Weights of a small GPT-style language model, trained from scratch on English Wikipedia.
Size: width 256, MLP 1024 tanh GELU, 10.9M parameters.
Architecture: LayerNorm before each block, tied embeddings.
Training: a variant of Adam for these matrices, 247M tokens, 7541 steps.
MLP neurons of a small language model. Each row is named by its layer, matrix (up: input weights) and neuron, and shows model dimensions 80-207. Each number is 128 + 32 x the weight over its row's rms, rounded and kept within 0 to 255. Numbers have three digits each.
After each neuron's rows, "fires on" lists the tokens most often at its 100 highest values on Wikipedia text that the model never trained on.

L6.up1012:115063108145161149124168126123129106120082182169136130119131117170051113168109111117137065061167145100117172163204148159102161173088123122160086131126136095139101155075130128135152175093119137168115132140137170188105181119164115070143100062129128078060127128086112118120106150098117119174105130048079122087109034070156130097112094101138106125139128113106140062106133152145120117150146
fires on: " as", "s", "p", " but", "ver", "m"

L3.up81:130109159121139085092199156177152139080088083058170124141136122114140104175040081149119142105127133079149132138115150129157126121170163138196110111139144124109110169103150115144123124148125107129138135088121107151153152174168143066125137140124118069136166083112142119115135180097154108144121176146075198092111143068125114132121127142154145113137114092116096135128151173210074127106152
fires on: " by", " —", " with", " /", " –", ":"

L6.up556:130121172171128179057121143154091212098070116098161105155109145108110105140124133118130138120164096154103147180102158134131138126184121214164124126106198074060104093187180081093139145147084170179044138126162130126157123090107116106127135156097089120108129105095131143104171184122114099143123142165095069163080096158123139101183100132163123132144179105107123120120103118152094165145195
fires on: "I", "-", "A", "1", " and", "X"

L6.up336:157151171182175175112130102186129200095154119133089097150077115131121154095124067194138107120166203125126146120088109135136157087097071125108187129146121130075138092133105121173111146120151092169114159134134105175155163113095162138141090183167071072158128086121148189076132107128113125165031130115108181124094068146123168151107125121084109132172173126157117123131087117141149133145112
fires on: "a", "o", "u", "e"

L10.up55:128047163114167097091146088110143176079105109107078142146102109172101088092112161087137105098174102114172142136182161153123111116148167152165151120166119102096093116159100095216146202070124099127150142149136068168133148156158146123107089106133087121086130125130123167156131145166058110178139142118115120140131100125056138140121175131088080154149123173061151122076111133104131148163157
fires on: ".", ").", " |", " "

L5.up41:109133144146185120125177082190103185123100088102130094108144123132030093113099125185080110088133104152144100188154143107122193100156161117164125114137149081045150145148182086156152149091124131130071093131137125126145151119122117087128103141120109127123102108142137081050113194138084099088098164075130088150123066126094112132174174183161110132133168120139111074128063126146122134126132
fires on: " bo", " a", " no", " an", " h", "1"

L5.up39:127094140137159101121168110174126119141124065160158099191169081164125119230071107079110094111171127114079139130150174120172151101134133127224216118085152131093128178067180147126126125142136116116135150085146121153120111170126117072100129164140099086123124155086179200162071156170094095102133110126080107136135106141127105120141130143144125106116085159085112138108161138173127169147132
fires on: "gh", " For", "20", "for", "ous", " 19"

L5.up63:122138129182131126071195148098171111087088109152100115207139114063125118115126111105139087127140173079153124106122158132081161136086107110133139108196167111103114117061145120132132201161095155167120125137124110110105132199163187162131139085116107115168144144118162092186172160134090113140127179137133142108149130113087187111098133132047083107137152124171205122140094112141080117157156
fires on: ")", ",", ".", "),", ").", "\n"

L4.up746:132100110164125117075152179140124083185116110121079112114181130132088134123133112117146091148162124204165151059089090170166137148149138151155139111121137131129123191104110090152154136088095086096132092173189163141097131110109134164242075150120117116096113111108098127127131164150126137160121102137107163155152144024177121118069137130130150100090141136136114110142177126127130150139141
fires on: " who", "po", " pre", "pr"

L10.up455:069141089136136173110109107163175133179118111169108129117145128128084131204165135065138094136145073156097154085140180064133204129123145113128142075130178085101132139149045152135094143110092135124117110138161150152114084115113141045217201130073087093100141123161128120142186085060166154123104133113125091132058070158134124099074183104122103100120148153170124133102044150154120122169186
fires on: "as", "s", "p", "os", "cu", " 2019"

L6.up167:110136205143156087108120071132161140132067075194105137103109120086153154135176115131115096148126185109109138104147106066114122149142096232157125130139130054093048089114118130101108130111185177145159149146170120199172190177109175144168095116113135138122168141154147105118162126129140085168113157081110165112196124141141154115083178136097092183082150076139128067125162156152100129128147
fires on: "o", " a", "ual", " so", "pe", "tic"

L4.up943:089130176172117140120159175143131125088105080070138116142089101126134148106132101149118130125121168106122121094123139133132122093077160149121134141113125090100021168107125102171120119126157132182133127096135041172156172145125204157186114163255144086113102106122142138165129123138100112110114115174080178109154111095114131114099175147064133104170087134085119132190192140203057151105131
fires on: " for", " |", " 1", ":", "a", "|"

L5.up43:108134086146186129126204139157177175127131117118178073179120139080106110153141142111116106140196162093093138139200175142142172130108129123177132105103079047079113155101185069132123123143155148091105099087142121162097130202142153075092160142142135105118152146118127115132119158143070094166124169149143147154132095151088146124120095121156110104086156107128116166189093150146078118143119
fires on: " (", " 19", "–19", " –", " (19"

L10.up645:126113141107120164128134118163172101133135145155109140085066178211095089154152169154091177091155145133110105089081103130124154109065161169173101084074134120084100116137141100145144148098139096130097129154118154105143135131145145132200114157115131177076111091121101174137118182088107122157114121131077086248137113133152152139079146140130100096127142155109096157082090120111127153088195
fires on: " of", "al", "val", "ta", " Val", " "

L7.up590:144151117162160161070124160111135088092080084169112111143128044094096130149137125106152105124163111196057117095167123145138136117099154138127148095113080117133116208126097081162166134080129103158110153112113116161127152165094127130109174110138111147071110139164183152107161097122079132128152153106131158157056072102160104136146115141049139123087135157095109196199152177115114159198176
fires on: ":", "e", " to", " |", "ed"

L5.up159:181108135149172102096141115148167173113147111157113133151078131122123112142112116094144112140122150113138149104095157141084120156171100143194080090153170075147159135136090123158151156137101112204175143153158079143117142174178138113126131126119134081084167149125144146143211121163139117199097118164075162116173101109168139125100187131122105134156149138135173122095092164083044123187105
fires on: ".", "\n", ")", ").", "\""

L3.up220:050154121157156150076164085183158099111095120156163135180114122075145123176053133083144105163083092188141144137145181120079147112146124158191133122074131077113117118064141139144124138129108135157146134099138092140106090196134085069109171145111134139144177147097212162131162176116120133108115121135135110155172085125132153115073169144117092138078119135090080167102083167161095096172126
fires on: "ated", " is", " (19", " 19", "ed", ","

L7.up59:090135147195147132069117104090141141059107104117101135104079104083106109124101088151129109145140196142148111066188144126172129102108098169092121088176085075162100079179095119120129176127190140121145140116135095185134133148117157156172091156152138140140113121137080169149155139115156089163154162132156134131185122141099160182083164164059100115124126113126188131182145129138141092105126
fires on: "o", " so", "ig", " So"

L4.up426:118136165163134164152104097125139174104111124126065113164150135144116105085160145156113124137100161082149147152138187114084144153093085109109132151217173116077116087177108079168131128073185152237115093120139167140176173149187148134102146090115125087192105111120126087161167176137154115129118057123153137079171136082119153099107126139115101095120143106042184149119151128149069157134146
fires on: "ation", "ment", " could", " would", " it", " It"

L4.up705:086125160194166160065127096184133139128126110135121115106130119166104112167090130159129136098116086099127126151154212133106121123110107128104160142137148099070130142161143068164148101112165160155101130100161090128170118131118139028160136193142107126088089050113141162021112156148081100143096087145098108160151093083115176136114113139120099140115124114070062117121112146134125143134186
fires on: " a"

L6.up738:092094176127139102112106128179137158121086140156121128136148073121097132152105119113076106148122125214102106106174101136146160103172147157156126106143136136075116136042141121176209102043118107134140124103146091128153138135162103167062166159078174138103104033106161136195096200153036102076135130133136136127100047156099163123116192161100073114141142126129087173110124175119155117125125
fires on: " f", "f", "se", "st", " ", "s"

L7.up412:115111086142127194135161147104115081102128122133132074088144138159117171108082070161118146105134140135090130104159155121115165074149155142156122093152111113174136172109101112106132138133124135228101150118103067152078158164142186117105167131150106091175179146129166086134139141136114100160111118107095172083161077108123135147133128159172083090140181135180168101133093100140107107192130
fires on: "un", "ri", "or", "ra", "ne", "gu"

L5.up430:118081111160111186137108185137177114141131149116111093118195135184058128113133108212090125097173128072118169192184155125100185140124116138157099139101137122081192118158117119160146145058124114122090103128137180206113149107127176090080123137118044089112134170156129128116160142071136125099102069104104153143064093067132151107124114130192091053127136082127072094121144181189130214123134
fires on: "p", "ve", "t", "ver", "me"

L6.up20:117055074151143127142184107127130104112099116162163084177135117078119194173107062148096100106138164139090175140116145129150176162089144074130166069117130086114140133135109124119127089116113115144062135059138110126127135126100133116124183138115123142167137152145151115153127175071117119134134190081053132032094054104128108135147138148101125148118111157162124116120053113234177130109123
fires on: "us", "in", "u", "ap", "y"

L6.up596:099164141124135138118176096133125128125076083156089080129095153144130099099148141092136117146157143096101164165090151182117127142139154176185123098100161103159131083067136069105098162188122143158106141098150195110156138079125114151109151117131152114191138102096119134064143161059115119169112121110027167137139099106119103146121119127169103103156229117078144044082157156150104119188203
fires on: "g", "t", "ta", "b", "d", "to"

L7.up10:165159081157153103069122140145150184117101100087147137081121115176138052175069167122129119194164116123153109147137163061126170123150067159124115098135135160062112145181165132141143146055092115099097129118118098113088138156126108163096136149114087109095054128115160163055089099143065098148122133057136088162076133115138133145146132131134113131188117151070155126155128125113147154122127
fires on: "cc", " Do", "se", "mm", "fe"

L10.up344:136119146174143148133078148146165152111131168085113127124140000187110115123148150115124117094122167138148133120144136106147129147157142112142112128148128116128101136150162093175144139099150124119129136071134095128173172096126213140107158135134151102099141069152161139150080197128110019160110178177118179152129082130071190118133150123134100118150116117082130122087130130105132156119150
fires on: " ", "==", " =="

L3.up411:079118074116131178065095093102132131133147124104131139136150093117075152149073167156127115103182134141050133132141080134146131122090171127136114059167104103126077159163160115080148121132130133107114122131103155145156117115146144119127160116139123049152146050128115154085100101097120053148124094108090133147138105086131138183148139196141114109100108164137114102128154162196117191103150
fires on: " Na", " Da", " Ka", " Va", " Sa"

L6.up192:096152177137174102094129116091136155131129109125147126109147109123089035099134121168086120106127126151096152178110121178112149125128169116199153140136194090118114155159130050142147132119120094072136137100129156195136140088161107089134086092116095137188107176066189129109152178104133141138160172030100122149123102103115100107163113112153149123134074136143125104115184253171147145149134
fires on: ".", "W", "ed", "-", " |", "e"

L7.up540:132114103158182132147100183160201146138158072140123078100082083166132095185148106110126136133124167071116190098151209129114151059131113178160197142092093101126111154109142075121159105126160139172151104068113124189123124182133219074160166147139078109087157159089161133137109161110149114208135190104128148169103122124104160129122165154112093101083106133133129105091104125148149176167126
fires on: " 19", " (19", " 18", " 17"

L6.up576:163158087136167136088114084102150176149123125156154125101077144119095131111136130181092109095185134130151090139122094201055116139135188121156100123132147131130107171100157092155127126114130134117064157123145153132090133127169157103164203105073133152122133117109131131174119136122093112090155160109010119188109081123100151153151104151141147110127161089103133151110056184097109137134196
fires on: " de", " a", " of", " La", "ta"

L7.up685:104126134140125203081145058142120138059114136133098126145119139102092133109109149229110164115139124147020162141120109128184157149074163156086173078132146074137187121179132097197111140160121111159078099144132146151193132172096147081131089108108153162151158166143090116095179134138111146155099122122027137121107120106090120163140120166135123092148095055086072097126144129157101133093164
fires on: "land", "t", "N", "l", "a", "n"

L5.up866:108159145157159109129142137159225155159158092138151113195113114094141077153092126110096120150165149131117148103135136117105167131111080111196225096150119118110070173096118126098081143136126144166146095118137101135105139211152126118096187147172140113096179116089201145131152126111140117120094115158116116161157078138108111123113191117125103117095158117140142144133115180158077139180074
fires on: "20", " (19", "born", "ography", " 19"

L6.up330:157186131154109177038116124100169134066117133152130133076156167102090133102105138135099150069156107217124129082143127180169140080156150156113106109196120109160154094173148081152122144079116146150102155141133115219109176119132136098140192104115101156139124117181155127095128117108081139160132202086103163136143081103120118109180141189110115111109085118150136136136153123128081154105146
fires on: "e", ":", "ef", "et"

L10.up803:128133098140148155082149048165128129060131102172163126101143108128122124122097126123119157095162088106150204116139205090078102115124128198150095113118151140126169081099187130134096177166100149103159119124114074124148130104170100119105107189135166150149113105117182117190175138089120118153093100072037172128122106095092159123132216134140093089105114108097124151122148123113141119156146
fires on: " |", "\"", "U", "b", ");", "|"

L4.up185:138176130117126148099117125102134172169109112044128123163076114144106143168156123171114122154163174078142145104057121143049153079089134064104138076151137127101093203124126105123140120113114115140098146085119115115131140123174177133118142078114116114158102107079105181105126108113109121169051092073079165150116132109141123153137151138162125112187116157206125158098147136156115132153160
fires on: "e", "a", "i", "ea"

L7.up940:073139161119104191158118112142117118151055125131132078141140140088163142118156083103139095086092113109120150168134137076073129114156094156109150128148115129114133168102072141166085162137139125075082101119105110117176126160156196153126160116142162134116106070140181216156131137122120155170066143127140100140154127106061169144048110169111092124102090085127123119170122095157082156115118
fires on: "ic", "tic", "ce", "ctor", "al", "man"

L6.up158:106152176142142157106130051136162132087128105176116114141166129124119107085176074131111152136144105115106145096121152067085157134137148112074184159084147110088138102147113079157093166094123131130121083078127126149234173087197181105137128175171126172150100114107236137174135188105120106141094076107128103135138080135114183108084146153101101110138103101119138114134127139212113094111128
fires on: "al", "ful", " of", "ed", "tic"

L7.up692:075113120124105168074169097179112141060126132134123097115147121124093100102114092135096123152119141131091123148186138098169135116102140152092168076130125085110099186194142096188102095143132180217090111124115130178176191142165214154154153103158162165127173141142102103158162119130122153107106170146125146143109037131139178147182153146132096115092135118184120164118079101118094085139131
fires on: "s", "on", "n", "ic", "land"

L6.up380:111085168147160164099117176149122119094114145119068105141086154125112119195137122161129115041146113163125149166116090150111138136123112131103126124132105126148112128110164124130103159161143132103093123156121116156094127133202101100227134185126093129097158035121156192082092116127121159138102184072131131149115086167117106105056127124124108092145082098128151106146088122160097120141152
fires on: " re", "es", " con", "os", "les", "ro"

L6.up116:087112195154096157125119185140115096132059088102118100118167129137132082125147077028071120172115167145107148138096148135171152161086113160121125141146149072137131102156091068117145132132118139197123055106178083109151118126181122079144118114148123185142086154141140109182131180093125074136135124116142099057156119119094128090087131137107070083149130072108167118101151176106082156147132
fires on: "ation", "ent", "ed", "ment", "ive", "ion"

L4.up860:118131128162197108063102096162185160171132061095080130111089093183084121207131155133055120105122140114137119168176112111126138100123119130092139120160139150103103170144146123204140137087153164146122120122138117120169146114142175088206159178166092108066091053128161168101100154124084087146127156090154107162165103078122170112144192166127124134161143143099125098146132136186090161108109
fires on: " an", " a", " no", " most", " No"

L7.up493:171132112198148168126173152138128202117112107087119111186143120133115145121135088179159084105143182130115179112116114110137174067156088132153133111140148154059116128151111119113116135107087164148140146090121096144124113164146149113140128103104153072151091112110184160098104093145096163109135110116129140135062133152124138152105110157083125124151216126128139163129129178169128138208111
fires on: "e", "re", "le", "ie", "E", "se"

L6.up897:089115137173170164131111122156098141169114073175075118110145155135114117222156121136095109130140110103046125156148114092107130110141075144138116144150147130113097151195122090127145133032173132161144147151215154126154102162112192151123095196183120136075110103107149093145109130154036076178121133059131123136125110091137114103127173107116110101156138123113134164118071125141128127154090
fires on: " ex", " a", " su", " his", "te"

L4.up162:059133170127093090119183080071136114091112049119122116152107075088117153096111118091111144101114148197115142125093129151116170124106144143136134125151182074102138182183132121113124134141137131152086113104118085140168194131126114203148087122162145135155108131090149101158165177179148093078093122164131068161158087151120189142145172120115094124158086118160165131121094157107134071176124
fires on: "ed", "ing", "aged", "ling", "ly"

L7.up918:139154136148172116075160132117161148141050139142148088152171166093180128154121108063086113131119133092119148087070125146125149170142072159158118048081147096090131085154139119115140126145131171181116116099144180086130118152080162133124078097133155115158177126062150127137161160093137136173119094105149154116138130167100115136081174151144141068125171069096137142125171201126140136144141
fires on: "ter", "t", "b", "mi", "g", "mmer"

L10.up772:096120082123181158151111167137156114137096146132122068094128125146085150129139067126136113102118062107112168167206142161077142102157172111149061112136120100157078153142158154126135185102117148118105136146123147153118133126142046144053114073121068072160128126125118139164129108134065105138078164109117124085111062068103143182117145104144094086124131148096193086084112095152120168150098
fires on: "p", "ri", "op", "an", "or", "tt"

L10.up244:184167127186160153149113108189142180093135149108140092170114114087093132179125123098175123081146081153097164139126163145149149076156086059155129144153134104134063108099179140138147090118133182151112082105169110151147128160087116096114098156195138078134000099091077171155144122150111123141136115125130146146083156142130167114112127155078154156194161083119136119118124141164099107175133
fires on: "al", " a", "s", "ity", "y", "ish"

L4.up341:068124127121116183137196135139089138073105089078112093113142079138096149068132086147107123103099117154157136200194123093115152116094133184104110141177172126144107146121138133139139137154167121107102097133128076195103163132141102138106087141094100142114166153124180097088106133172118121187096163170169101114212109142098167106108155145106089110103096084100119056137106106212121136121136
fires on: "en", "as", "an", "tic", "ain"

L10.up91:113136076147124165113125153110129186121157106100110150083108102092084181168103109145140097138130134153092120128111125120124135108161120093136095077161151117118097146144079064098164111093113143135127112143112144105125151144123128160157201149099070085177121145188115138136143140060099085063120113059095059087142173099090119175152088195141167135182130131102091124188197148162088235095174
fires on: " Ka", " Sa", " Ga", " Da", " Ca"

L6.up281:129045122179140225169162199139112121092133111119118084119110078207041133103130040183133116007101107141121122180170154114114170061128091120130090094130114139134107106149123144129171137104160124136109153157117163176159188074155094147111150163162082073091169156140154091120123077145127149142065115160087131090086080159134137136194112102146079102095119100131133086149116097179128147144148
fires on: "ri", "in", "es", "an", "or", "as"

L3.up463:103112162194108139104143181162158141122087134061078120087158121116116069157155049086140137108121104126149139150171118093094153132134083191103101143177123127131135083108128105100143161090133167207120071126134103177226134166186134111117111078123136142117109160121129091109167117130110133141127150147151087069169119103098169095070133119100095108161132083126169147149113151109081148130150
fires on: "ation", "tion", "ment", " development", " power", " production"

L4.up11:098114104130158106120166158123182140104122155118116122168046152146126187127045111177133106129106153045129143057098151132063139131119125176161092112158135075076095086109138085173120177172131135158138111093141079113118154168198132139124172091164188106148175136091132170075176095091143114154108092158105185120121125128133155172066118116181111123102145124092139178156151161126089130161140
fires on: ")", " medal", "\"", " (", " career"

L5.up604:150148155222136163116094095115106072155137149107016120143118110188125111178099132072130110125140152088065162116142156119093179141156117109107150167155167124051118118108079089155141111126113106156161137147160108091115124144148135186137092126127178111062074137139117123080146154114119108117064104050106144097110088099145158126094119116144120113116148133100175070162153171115149167194117
fires on: ".", " However", " and", " that", " would"

L5.up224:132108171200112140099142169150129150093165119168133137114070116176118094114118127122134105112095113128123132129073156109177146156198140139160094151156083124173149118135127117145126192134131108150131138124176098143132175172178124132090081147173090149095140109132175120155109142165081083136137106155102148181115125072141133128102142097127125142178130111047204112131115118099048087179151
fires on: "After", "\n", ",", "\"", "ly", "ally"

L7.up976:169121139170127165093163105125122176133163147065114115108127130198078071115126119176108163117161182129128132132127111099150167081120141094096164072166164164084117154133142120187168078105110121168060108116119138116109115093150124126144076173136080109129111069126085174100121150072118109125078143127110113167122118154103116153170122123159142115181070124189118054105139115081188147172128
fires on: "a", "i", "l", "z", "u", "nd"

L7.up749:113108139146129110126100166103156162113141093147148111162119029174131143082160157152131140103134165140120102119162110126094155148149100093113168102142096134136115155162111174149155133071128140090091142108151127125137160150169124150141090129139124140099124072119130123196143127152100099171116151166124142124152107091095163136128222169090051140112120141085227103077128117144076187132089
fires on: " ", ").", " |", "==="

L5.up797:099054209079137124124149140201177167115133115166106121140073099130154129112132127118118150123100125149106121090111133100061120132119146172161178113114133140110080118097126138174126132089127143162133139116160085191133143144100149100151157150161119188120150070092192118173154115106124105142176126143085204126140095072122110121100174103053116088111118104135140157102159132160047137139121
fires on: " ", "ography", " ==", ")", "s", " career"

L4.up687:139145079156144177137137133159145175146093145141111109063129169192096174084120112167100135100127114084104139179133115114071136160159111109184101109163160137096115096109121083220138136127167134122119124137129097146141200151154214127107214131155180118131118137109149142164100156119084087213141125136151116162160136091135166137153144127079129115068128088082132164152137092182095201096131
fires on: "'", " This", "’"

L6.up791:154105096099149116147155110104115169147147129176121107092062103187087150138105106109140129124150122106146161122111112158090153081134138154090172097199098136063072140062138089171151170161129131172086076130158081091142221135181149159084186129150145120127076101121100140110136133135045096161169142165146060148109147133128185188086101165136132125136106106134177152119087143069062237159144
fires on: "li", "ar", "en", "le", "'"

L5.up441:090150167146145110116103089144128142104099073148158108119128145133122130136139097133100123121125129174130106114127146104092123087095140155174108129124174026121075169097169058139113107108178125138152100114156121167172159196138134133159098152157173155160110081127149113141163139117122096077133118119110100172112080181132179151106170105141095139126091153102117183118081160067151121216134
fires on: " record", " of", " ex", " from", " a", "^{2}"

L7.up804:088109156125127106141133095124162130171121069172126122112153102157100103147165134100064128112157095090106107128241139121088125099105127163180125114168203115108163196139101114136169137096135126147112094148174123160101159159114159154150106134129148122073071033136166102180148173123090061097153143109137138103114119119084184098158203095149121136144126091106124132192081139118156124148135
fires on: " a", " not", " the", " ex", " p"

L3.up323:113138108159160149113143132134111161096066143087139122159120126099132116252092120150144125137181141093121140107113107158098136107104155112162132112105111109092111155178127111126145101105107122151116118102119128142106113205162152052135157139148143051149149165059120124170153175051144130130161173076058147072066114102129121145104105126137140105115143100173101117128141188162085163156183
fires on: ":", ";", " –", " |", " —"

L5.up691:057116165132094129118107148117116162067099095051103109119149073148121124084124121159095128077174115124094130140099124106177146120128145134182123150138149067169139140115158095143083121156186120140097089134138080165148149133125100153117091092153144128125095124148165146187124192179098066182087171166144166180104101176099166109094151176118113085159086110169175141102091121139115152132099
fires on: " down", "ing", " around", " built", " located", "ed"

L6.up755:139137094155130120115180050117126099116170110176141128166129154151083094131053154139157151175122167112113132127125147065123119152036093169104161112159161124072083105186140097170102175136143179138110144111159132157129129167109158122107117151115112191130179057143139181071151086106101108177079114117187132120171152144112198133113154122098123126163198118179111096172077146158186168147109
fires on: "s", "udi", "li", "ci", "u", "vi"

L4.up285:101146106113144105078081110140149126122102091156145112153082076089125179103094127128131116151153122189116129149108140145072130126141155124143146081073172107085131183065100119171165113153136109140131160095125139143134109117134091083163144110094147154145165119076208194070131179128131125145105138094083089165164067120137115166128106150143144115090092140134058133112171196132125167157153
fires on: ".", " |"

L6.up162:148079100144177134078132108116132185129124096168124097162095110138057066113050126132102121146100147156078134148066099155156168084127135126143144026063138133047126089140149092181130139112128152125093073119132117135138148075121135101116142160075098147170125116159110149081106116116106134141057139074120135135166074183119147179091102147179102125153136136159094094092075166092117140103130
fires on: "i", "ni", "u", "n", "li", "ti"

L7.up588:121126118153147101094132123113160170175123127097176156191114111136113076192154131103051118122163161123142164154090088136099120120113177117125112114131134131116137113169156141150124100143133112150090096092149098179063153087103127136176206148155101129112148117067164070152132142113120154148136127119074107142098103108117132165106153166094106116143119167143139131166071142198143129117147
fires on: ":", "u", "in", "en", "s", "hi"

L4.up442:066126143160145106114137100126140097060138095132128113100147163074129147131108047067121133144138145130137162143129123166088148147106119193081092155118110098064097101143107092146088219088149145144129130154162115127187132114144188124145113198155122175139114138129160155186127157149096150172138122089173120174175125127140191096058127156113109100157118138085134175151131123184171100108111
fires on: "ic", "ical", "tic", "ful", " and", "ric"

L5.up107:055143168200143142109146154114203162102103109119101070182181134108103125099118071183086125130090172111134142160151097105118183194069089172118114100121178103102123154132148057157172196153113145163067017105118087133203153122092171086134081135164110187166122142132138154096179185090074153148157148141138115146106122141068180108084139148127085097162120082158122087155087105223105171124120
fires on: "k", "age", "ow", " million", "ion", "and"

L6.up577:116139125150165103135130102170127152103101112089118136121140120097117149098075071193129092084173174109117159165159100164134105099164146093145063134144135100119079129072172055138088127150148156121138143101126168172142150161124195114171153099100149051140123106163181103115113152139116093154120134099161140151131127098115147107182119158100149112057116178095203178092142119176152136124121
fires on: "'", " Le", " Ho", " Th", "’", " La"

L4.up722:105118137178107172121125140145178100111124110180115113120069107117130127120129088106123125115075110106116138115093178129050140123125101185196134084121148108126114122118088104116114147144129147183147108109172096117100142192143136106134174087121161207141151129105158162140154096040124143126136106156102138075151113127135163118088147104120105111127185129102126106134157183122096187187131
fires on: "–20", "ation", "ography", "–19", "ology", " career"

L10.up516:114070149122174131112143140148136161111098180104107127131138132178088079155106139165139107063087148109124156138119087086135135110164092165136137083084119128107125148124159143166205132113088139101129171044078088149119173126133123112151107183091114125098146093106195139139146220071053068159138125090137118113155050130079144141119149126108133105118158108095141137077160080146078133113120
fires on: " "

L6.up1006:104090155116106160084159101148111086103138156143101100089191103141115151085094094198099115122119173101116128111071094136092140139086175126130057110156158022137122128108165061095149144180139138151091125144157203152121133133169120100137075142145151113195104093105080107117153159069122074087106143128070153166100138143059140194116123132187123076082135129153157092145149148102121126181125
fires on: " F", " re", " f", " On"

L7.up897:076078153143176142131133171140204171185085104097117117122146150121149081104111131155144115080125179113106141172176186140111127132164104211173113100176115076097159128199125124168104132103118116156144121120134123186110140167148172082142096071156137105173120179116150125103145186090131125125128147068163133091119139069078122127080135129118107042084160114039129094154139177181082136117159
fires on: "ce", "t", "bor", "pe", "me"

L10.up620:145140166207140197078096131143096213122130137109115101105132117107176085107132109138112164060162156175085151123151182136151178082179153133106132157141190108058158114162172096148101079157132142132095130146195092184187168171138105082146106105103109117125151144098133121085062173101101078161080074107117136173168128117148147110089068169193160148144130036097125131122157149156098134119128
fires on: "A", "F", "al", "ive", "I"

L7.up988:073102124140148135161129153156133112147168160096127109096084126096108128166139134105130095081148084141094147140099148131136131128123160132106086143113096137099141142105107098119174134136068118148124109144116125166130125179117126131185139122137069093162125096117148111093115132075151141077124148066089087139020095159103139148139096107129156116183109110134108148195062174158113159174137
fires on: "w", "es", "s", "ow", "os"

L5.up678:136120138130162131147030104178150138088087167135137126140113112126044062147093178149065100149168097127132161133175118140116104103115154118137165150076089095171120119131189165108157140183083167116111156105140150147154104106131168151100059130083147152140042152100106167139166125160150116107134140168124226100178160181064137093148133126080149139142125072129134119156124123158109128158094
fires on: "ity", "ally", " more", "ish", "ations", "ly"

L7.up337:160121124183149147091111137109082191136186132075109104131096142104147100091131136108118116149113192130083172090084139099139177079099163092130078100166101139089104117098083112114144137138100129117106142133136124102117147155136128155132089117132153095100133119070116146083138150087111091167139094098123140203054142147090101160133147150154099093160191087132139104077166139151090200170196
fires on: "re", "ar", "ol", "la", "end", "e"

L5.up452:131113136179132141103145137114140140079131111107075083141137136142085087128116139102082150137119108116170210065142192156153134061142120163116091098178141120135183142092095140130084091092156188112121146077204084134163143122168111154075115134151112116061131087084154192132099147128138122123111096119112152107160102092160099126122112148136088069158169150121116104099127125087112124124168
fires on: "|", " The", "N", " the", " /", " by"